From a checkpoint of a small transformer trained on Wikipedia.
Training: a variant of Adam for these matrices, 596M tokens, 4547 steps.
MLP neurons of a small language model. Each row is named by its layer, matrix (up: input weights) and neuron, and shows model dimensions 0-191. Each number is 128 + 32 x the weight over its row's rms, rounded and kept within 0 to 255. Numbers have three digits each.
After each neuron's rows, "fires after" lists the tokens most often just before its 100 highest values on Wikipedia text that the model never trained on.

L11.up383:101106071141124124135152172107185144120142122163032178140138148116066102038160121156094120109085130153146247133164140083130140133118126098128117126079119165097116104099147156105038146132128105152094169107164165154125134167078121139090112135149145085107071097173105108118129078155109113142092106083064078079179094172130101126140127104081171146168140143108074136086128155208138121180127116134137125150082129152127139115169122101081090175077078123132123149165143141084143141112117146150132139119120138075140175102112111187156160149096123116107162128147156172180176123143123097127
fires after: "P", " Po", " Qu", " P", " Pri", "p"

L5.up453:103131138182140149151157157045083131135144170131152085141134141108121126181135139140183081099167150111099152116122184090137117171144140104143101150145134193096105152170136134083129127119155193057120120166114139142163070099137117156129124139125125134129081133158139131095130052021098124192173117140100065107162131137122092116100087157066061103154092082119088130136113146110125036123141180104154098087158137055153139095101083092077164126134128176100171094096111112107128165110176176110124137136090116135157086172082110135163147143146135121103185154138122111137137076073143148114
fires after: " 19", " 18", "–19", " (19", " (18"

L8.up429:095095094144088163132096182162186117097114116125055150151151115184110121090120162119049145128095158142106189085154140100187134131164101120145158111180077122081164135129131159113149144097194094110150141121105096135127147129123109161128087168096017139192143105162099155145153131166070050133063178104135105172122142099109149052163082135118113132161090131087119122107153139152123110157149109122155093080167082095147112137122158131138112165120089142082169174146145175103101109131160099166151143114119107136110165110110101166172124129099138139096119138139064090148199108187150083147
fires after: " ", " a", "-", " (", " m", " in"

L4.up467:132160105133164116166112145103145119047098101064111164112134103103096085098166167140140136090161138181093208139151142195165109140108155077120133143106173142117126154113133165193097103146166100119111121091102117120097107137112143134129124181117057129083055083144092166116145179168082132127091154087102115141161149133147152189132111125112180084125139175107131105152109102105096172103174085124104101111126125155064183058165114086078096117133100088145180167180146147081165182123126113145160136122089122097130205147154128113123067123142154141106189136092095127133154141199108172110
fires after: "s", " ", "p", " S", " c"

L7.up517:106105151131140112192161184092120161110095143139139113146121172111072055182123091117186192117098110135143142132173120123124091105137132103137073135138140164104107145119218157074108146139150143146153116119103130117164137164197133135136102089089091107139097148152042135170118100096153164153143133116133125198146108146125110142118096140103058183177097092094181135110115081085125117131136139148153074145146130104142140129121101139151111075140135188109124150152114157064108089180164219136103147127120093103145197205093118075144143150113120160103149188080110051098119131098123163147
fires after: " 19", "–19", " 18", "me", " the"

L7.up744:152116166121146130129139126128132148137127089100173116175133114135075042165105180148126086110168154113118180082149123187148071202138157088162180138080136134116154094138074156080149127129141150116080116178122081158191087105109123159123147145125111160131119103188080154117157142146057133148113118097161133136138123147141132197120182119096135125088088124093164109114172083113131122049139124125145081112128129157124174066144119111081105152151089105107178156135140153149084099102135088175111140087146074140148087168124036152144057127134131135054059154112122121129160092134145177166
fires after: " in", " 19", " In", " to"

L7.up375:100117157107154109170134140113117117134088123146165104191117152081087119179113171137098121101135151126081153162150115149131148218135149146152123173136108170105115160102143145068172153095155114129140069122156116153180084165174109085172109112137078120092134139171098143152153108111145119150138129098125140129153138156090124188094134199130083136153100071149114163163143068104177105143078149099198106148075107095106234143060120073091191100135143101063140086112137129089082063058185130129113169113101114132144111160101130132116146141122123113115125158114171141111092159078151170092
fires after: " 19", " 18", "I", " 20", "–19"

L14.up222:186111112141153165128109152113135116155151167162133138147106149095122114136127184135101082116133145105088166108159155090157125158133138102139184193180171126091089197038084098136157154185162117136124116131136081150108164198078133119137154131143090148139091140184068097065153174153142129127131093122078123082187146176168102074114138144094087101131140115092129161106186144143102119154172136115144117102124108189073079060091088129112130048117129125162179132115146130102160129178110108157101135097147068114142134057140123111126071146188129145159122145092140070124127119184161129092
fires after: " F", " f", " B", "f"

L4.up283:082100176128137140185099158154149200178098125100153089197138166148114097188110140125140183130080123114129149133135162076060139139069083092163137174080129218122116134133126125118132187140097156138043111199131141118191111145142120105139119161118122104142198154120124132140138118077117096141156118087118148137108078128111135081074164136113108181115102116094152133122123125152070157079120118134160056116114121096126205126158102135095147132118135107074137108114052156079109181143122143135116136086108062130110112144098120162137085154150125127117092140099122081135151093147142225100
fires after: " the", " to", " The", " 19", " who"

L9.up700:113118107163120116122103146112103207207104120175122118181167156142075128144164154081055141151082084166116192139153134098100101114100137100147194160110071087089108173086224101146176122085123144120131128137155134150089116168098154156074145141074129145122103138147100125151127135127098158133116092109157134137137206107176111134104192160158113095087093105121132127142159066097094108152092161109152144061133093168110150119179109146067109146095086129109125134164187164115139131127114116104155112162143076133114140086096080149158129101146057151088101122100095127187128146196119102110
fires after: " to", " can", " may"

L4.up193:113162097084157133134105170123119189163150129093106134109127167196105174121157218112112074121128116111109141118150116167160123131075130142122146148135096112056079111125114096164127146103140127033116104154080088126160110119084129115160152112090122129136160090143149129088140143126102157107076117095097120122141223143158089135149137162122118149102150182129175124096099151093115099093159100064127150110107090137056195116165132119172157076134114089100146103106119143194175115164181151154102153106108130173123083071081150243156138134171142151110085150131109173168143151160126099125
fires after: " 0", " |", " ", " 1", "C", ";"

L12.up79:181081187105158110145129164121152134155237104103060141126158144118170069171129148127096175156095145131111141074158170106113133160196110114208173189088131128114088124069117140146192124145169138172120094078105138188117144129115085113114132136122106099110163150172085169129160088112117143119129089135142130114162132133126156128082097128105112142124142117155105126114106098149099170177146180138128129096124119140109079115216110170152144108097106055128181096095108160070197083185129069112113174078120147094100140117141095090136073120147147111137124140136131135171160119119110080087
fires after: " f", " b", " B", " For", " F", "f"

L13.up678:151139152128136204137154152119065144060128124126079103172134084107092169073125119090114141140088117115110160134174090141159140171120159148208148142087161167108059111119112076132067115105118067123146155183113122124051169188108163047168105110101176167151149108137173123101189124152113133121114123097055084150176156152157118084147111173100146156108093182100113108094101146126144144137163102150145154097126138167095151114187119127159112174074149133141095150085096188157118076058108112123170110167122146071123132110194158128119137125151109113114115110106112109151160133123183121128
fires after: " p", "us", " Val", " P", "ab", " Pri"

L8.up77:157128149106151234127153137092166167136152129103131121153148128155148145124140129164127124097137102135121152042162174128100107167107137147139151110158164143066099172137159126168127157130140134138130124145091096155097184126020131065081133096126112163119052097128140140087150146067161167157115100132149109143110143140177113109127078117133099055134096143054161092091147159106155107126112085078102111160125147204139151102146104123186170127107115085150145215131136136097156127114130079088181146151092183143076087141101114169170093136151108092149086136125093149154116103187086125167
fires after: " a", "c", " A", " ", "p"

L9.up479:098121112096184173171112162108098169130151146128145169218135142144139115190095115108142095162128167116103130112151122113098160183150160118140126204138087200090130109094102135143193130143163173117156137213086110084171108106111064123139103118106113151125097140119071134131144150099197087126059112128156126148162140157128147125093078142107107124075087103097152135152094140101149141027160131137157146192180081109154143117110119157144105108099087124129098095127122132107102100156120157103059128126089127139168094158094095095138104172122194168134115193091177149133109109110163191105
fires after: " the", " 19", "70", " this", "90", "60"

L7.up520:093129156148131153073138138163028142136181124182104179096117104149109141135137190107105167145083131213092104097138151079143158155104137144134133179155103106140125105115140072128163079086139142093145148107155120136126069184103133123094127099115059146159140135107167134171162159135131114120084130087067121135129179172154105099129128147071090150111114151184144085134085162162130088125136118104105169126126158157098120094164154177184139044139051105115153098147154103144100134141162107140168161109143101098058123135125125206115147170195053147118095133121126135160151149189100120142
fires after: " ", " |", ":", ";", " 1"

L11.up767:131130151150190142106120151068137141150152168104127127118097113120068144147162119131125114090104117080096152173163149073169074164132102067132104154175085113108117174137096114157134144075162037125208124128121155198101105139083103095144152114123125127136121099133126168108162106154109175140130155040132080096073212126147109128161145210094141135161124127154132143059147168147163151178185124120146102185072157125093154162128080123177124083103132107110156129087098129089119088103180129122129161170096119117099131162147105109161089157117095098141090182115091143153117088136098164170
fires after: " P", "P", "hy", "en", "op"

L8.up246:132068164139185164158127165117149119167217108105064139150150130123125116131132134142084092172129118158127144089184129118169132187171156089136113135130128124132087098132160122076174133107153130125098129117160150146128076158088101122109103114117094152118144173166157127106140138077116116072137129113143125154133103146141099129125091181122111126109117168161004119175124221140081046162139153144157150141169156160102104175199119127139129096130123083144070125159088154150138099166149143156162130110077147079172090135159135140188057147063088145098080161098084124164143115143143081125
fires after: " f", " F", "C", " Pri", " "

L9.up540:150157142177167180134181128150117156134164143120119121166151149134117117135114125105129179193164157174094158098158111117151093121123112075136128106092136136090106163137164028121148127139158145150155141141134103137154112102115104115060142148096169122178139102181116151170167143102107108134107139128174084161169154143183110120067164176139113085138053126090141121109083104117091103111128168105088159108115126183078178140162097029092117132076095093150155093179102176111152168067139125105142092163135078080111112128143126159150158089148107108076114113086113145197214149140182135098
fires after: " to", ",", " for"

L11.up625:072133120127182177151132178066142156154152143146134181148086105128092171120156171148089147173110079149102130157140143152131103166095154097156095141160068181143111096118148138118118096092115141176150127112120121163096130179111114059131100105119112158130104142137151096118139132106118122110105098150089093148092136154142103139100088142044119142123185084126133156098104206175136105170124066118120077209126126140094149130140076052138109124061085099098127117133101127139117140110099125137135153185082142089062186127141170150149129195133110086094127125084132152147218105206143133192
fires after: " P", "op", "ub", "app", " p"

L9.up428:199114149160178112126086126115184168186143150112093139172139111116135097113128134113075173152118158104144146106161175087102146120137078097166132074061176121105085167139147117135172146172083080148174095130065112198091114120099118093146140107118136116153080134118121159159118154127194153146163079154185054178165142135136129169113123151091129106148125119069164113141083106036124094101198190111113137124092142149103130101156135080126088133105131123151204141113058121088121094131095163098171075165186104107132138098105078096121148105125121117112106134116138121165171102119160131086
fires after: " to", ".", " a", " and", " not"

L8.up548:152092130155143154095123135143186126061127073141072118110164114103127098084144119106103137093102135100081228081137158126127107119190164103109193091101130071128162153104143114149125139142137030160129102137093125168104151089064107173112140128107110099192074118163112128103142143126078135150144098084178141152148151151205175080099100153118187116110076099053135114095143151147072123150152102091120116142071091169162168089142147123111105162137080076137142146131149137141153091114107156123112120134143107133127110115152073108130135194144116138127138180118112160170151144227094131108
fires after: " c", " ", " b", "P", "p", " a"

L7.up690:156170163115142115105119108130132139129189117130089137149164103167199160111097123089065095081059095141085179089153149115115149214129115123152137193155150099142131098112135131176130092097162099124113132138107086117113062125087121118132128119103068096099071118143113164126113220169127150125139097114087139157161139153145110114112206103129188111123132113132082101116109155162170071137153174081142126141188157183158091117106188112070123046134132102131166129114113100139151161114136156166102137103105132108133146124110157145124116159138128080086090122126101125163175156237127189092
fires after: " ", " f", " 1", " 0", "{"

L8.up305:150107168124132137108221154120131154159167115102128176117124080112036103128129111146074167142130126139098100147162086082183090132161138097148143086123128145104080177135134131074073176128182152117153149142120144173100124127102118063189111126119120103065145158174168102123148141174173154147167139070172068150119144128136117080127094083046127164129154119128138124095116103100132094167155128065113116169109092142120153123189061082182147118046129140111148150074132177140108079131066100132142115167097093082121114131145121174101180106146098131139145149071100141166141103107112136135
fires after: " P", "ul", " G", " Pa", "op", " p"

L12.up582:121137141147147182095157151126106149149107086107101153178176137181102116157174103127115209076145163095115085131155202110149094146137193122117136140072143146135106100115184089053139105123158134168112102131086085148152099114101141140151071125099133059159136144145142137096127127089075117122106146137088087130163109170152124073092178158100135128150084158106060144110144167193128149132090122116102134158122151162141180170172090114056134091083108093102126124157163165103110117129140164167134091132172067093141160123154139163109160147120154130121121120027111118183202140194100117106
fires after: " the", " F", " Col", " to", " for", "M"

L17.up618:170152125206101142148193148140115168138186117097135131164137170042110109117116091124037132116121116241130173130181106127095117129103088087109158156141163130105096127144161106150141137139158124136167066048114124117119091173100109083080146139079128159214152140123084101157117157119109129147142162159135156124148078133114070133072167158134085117137114146155135116167117087053072143138167120142144121153108115144090177170103103108130101136114142055136138143107121087109152139129122085115200097122126073135120119155097092148093162127198101131100099126129137109188149113097146145094
fires after: " ", " in", " st", " to", " and"

L7.up97:108125184174190145110112132178085107150187176092134095160117139164074143193155174136084114119178159119083113074156141097087113189087118062137119094099131193100131086167094132125166167072132156142120111161076092117175064127117084118122122169147094138175136141138058113083174130117140090192087138137143145073148112168132160178134112200114102148112088097106159107125105152155160084110174146125112098135146138167130154124223063107103080137122113148112121135128130124155104104136118153140121116133171128125155131168090121127172115204154130112094088160121121077169168123095134100149
fires after: " 19", " In", "In", " the", " in", " 18"

L7.up538:100126198070147102125163175099065107090203131054159142130165152166097111094142130123151098051191196090108153093135117092155113138122160093140125111153164143090136136132089157079106127095106159123140094174111131134192106152146120092137094165111149134169137085188103124131157102088115102162138118088112089141103179147161110121093146093092095120125081081086110086138192099149192087125102136122115124101097143111130138155147053128081128142122119194118155113122145137126198114149127161104162089129233115122121093131072125131157128171142152134085133177136139077171143134113086106179
fires after: " 19", " 18", " In", " However", "In"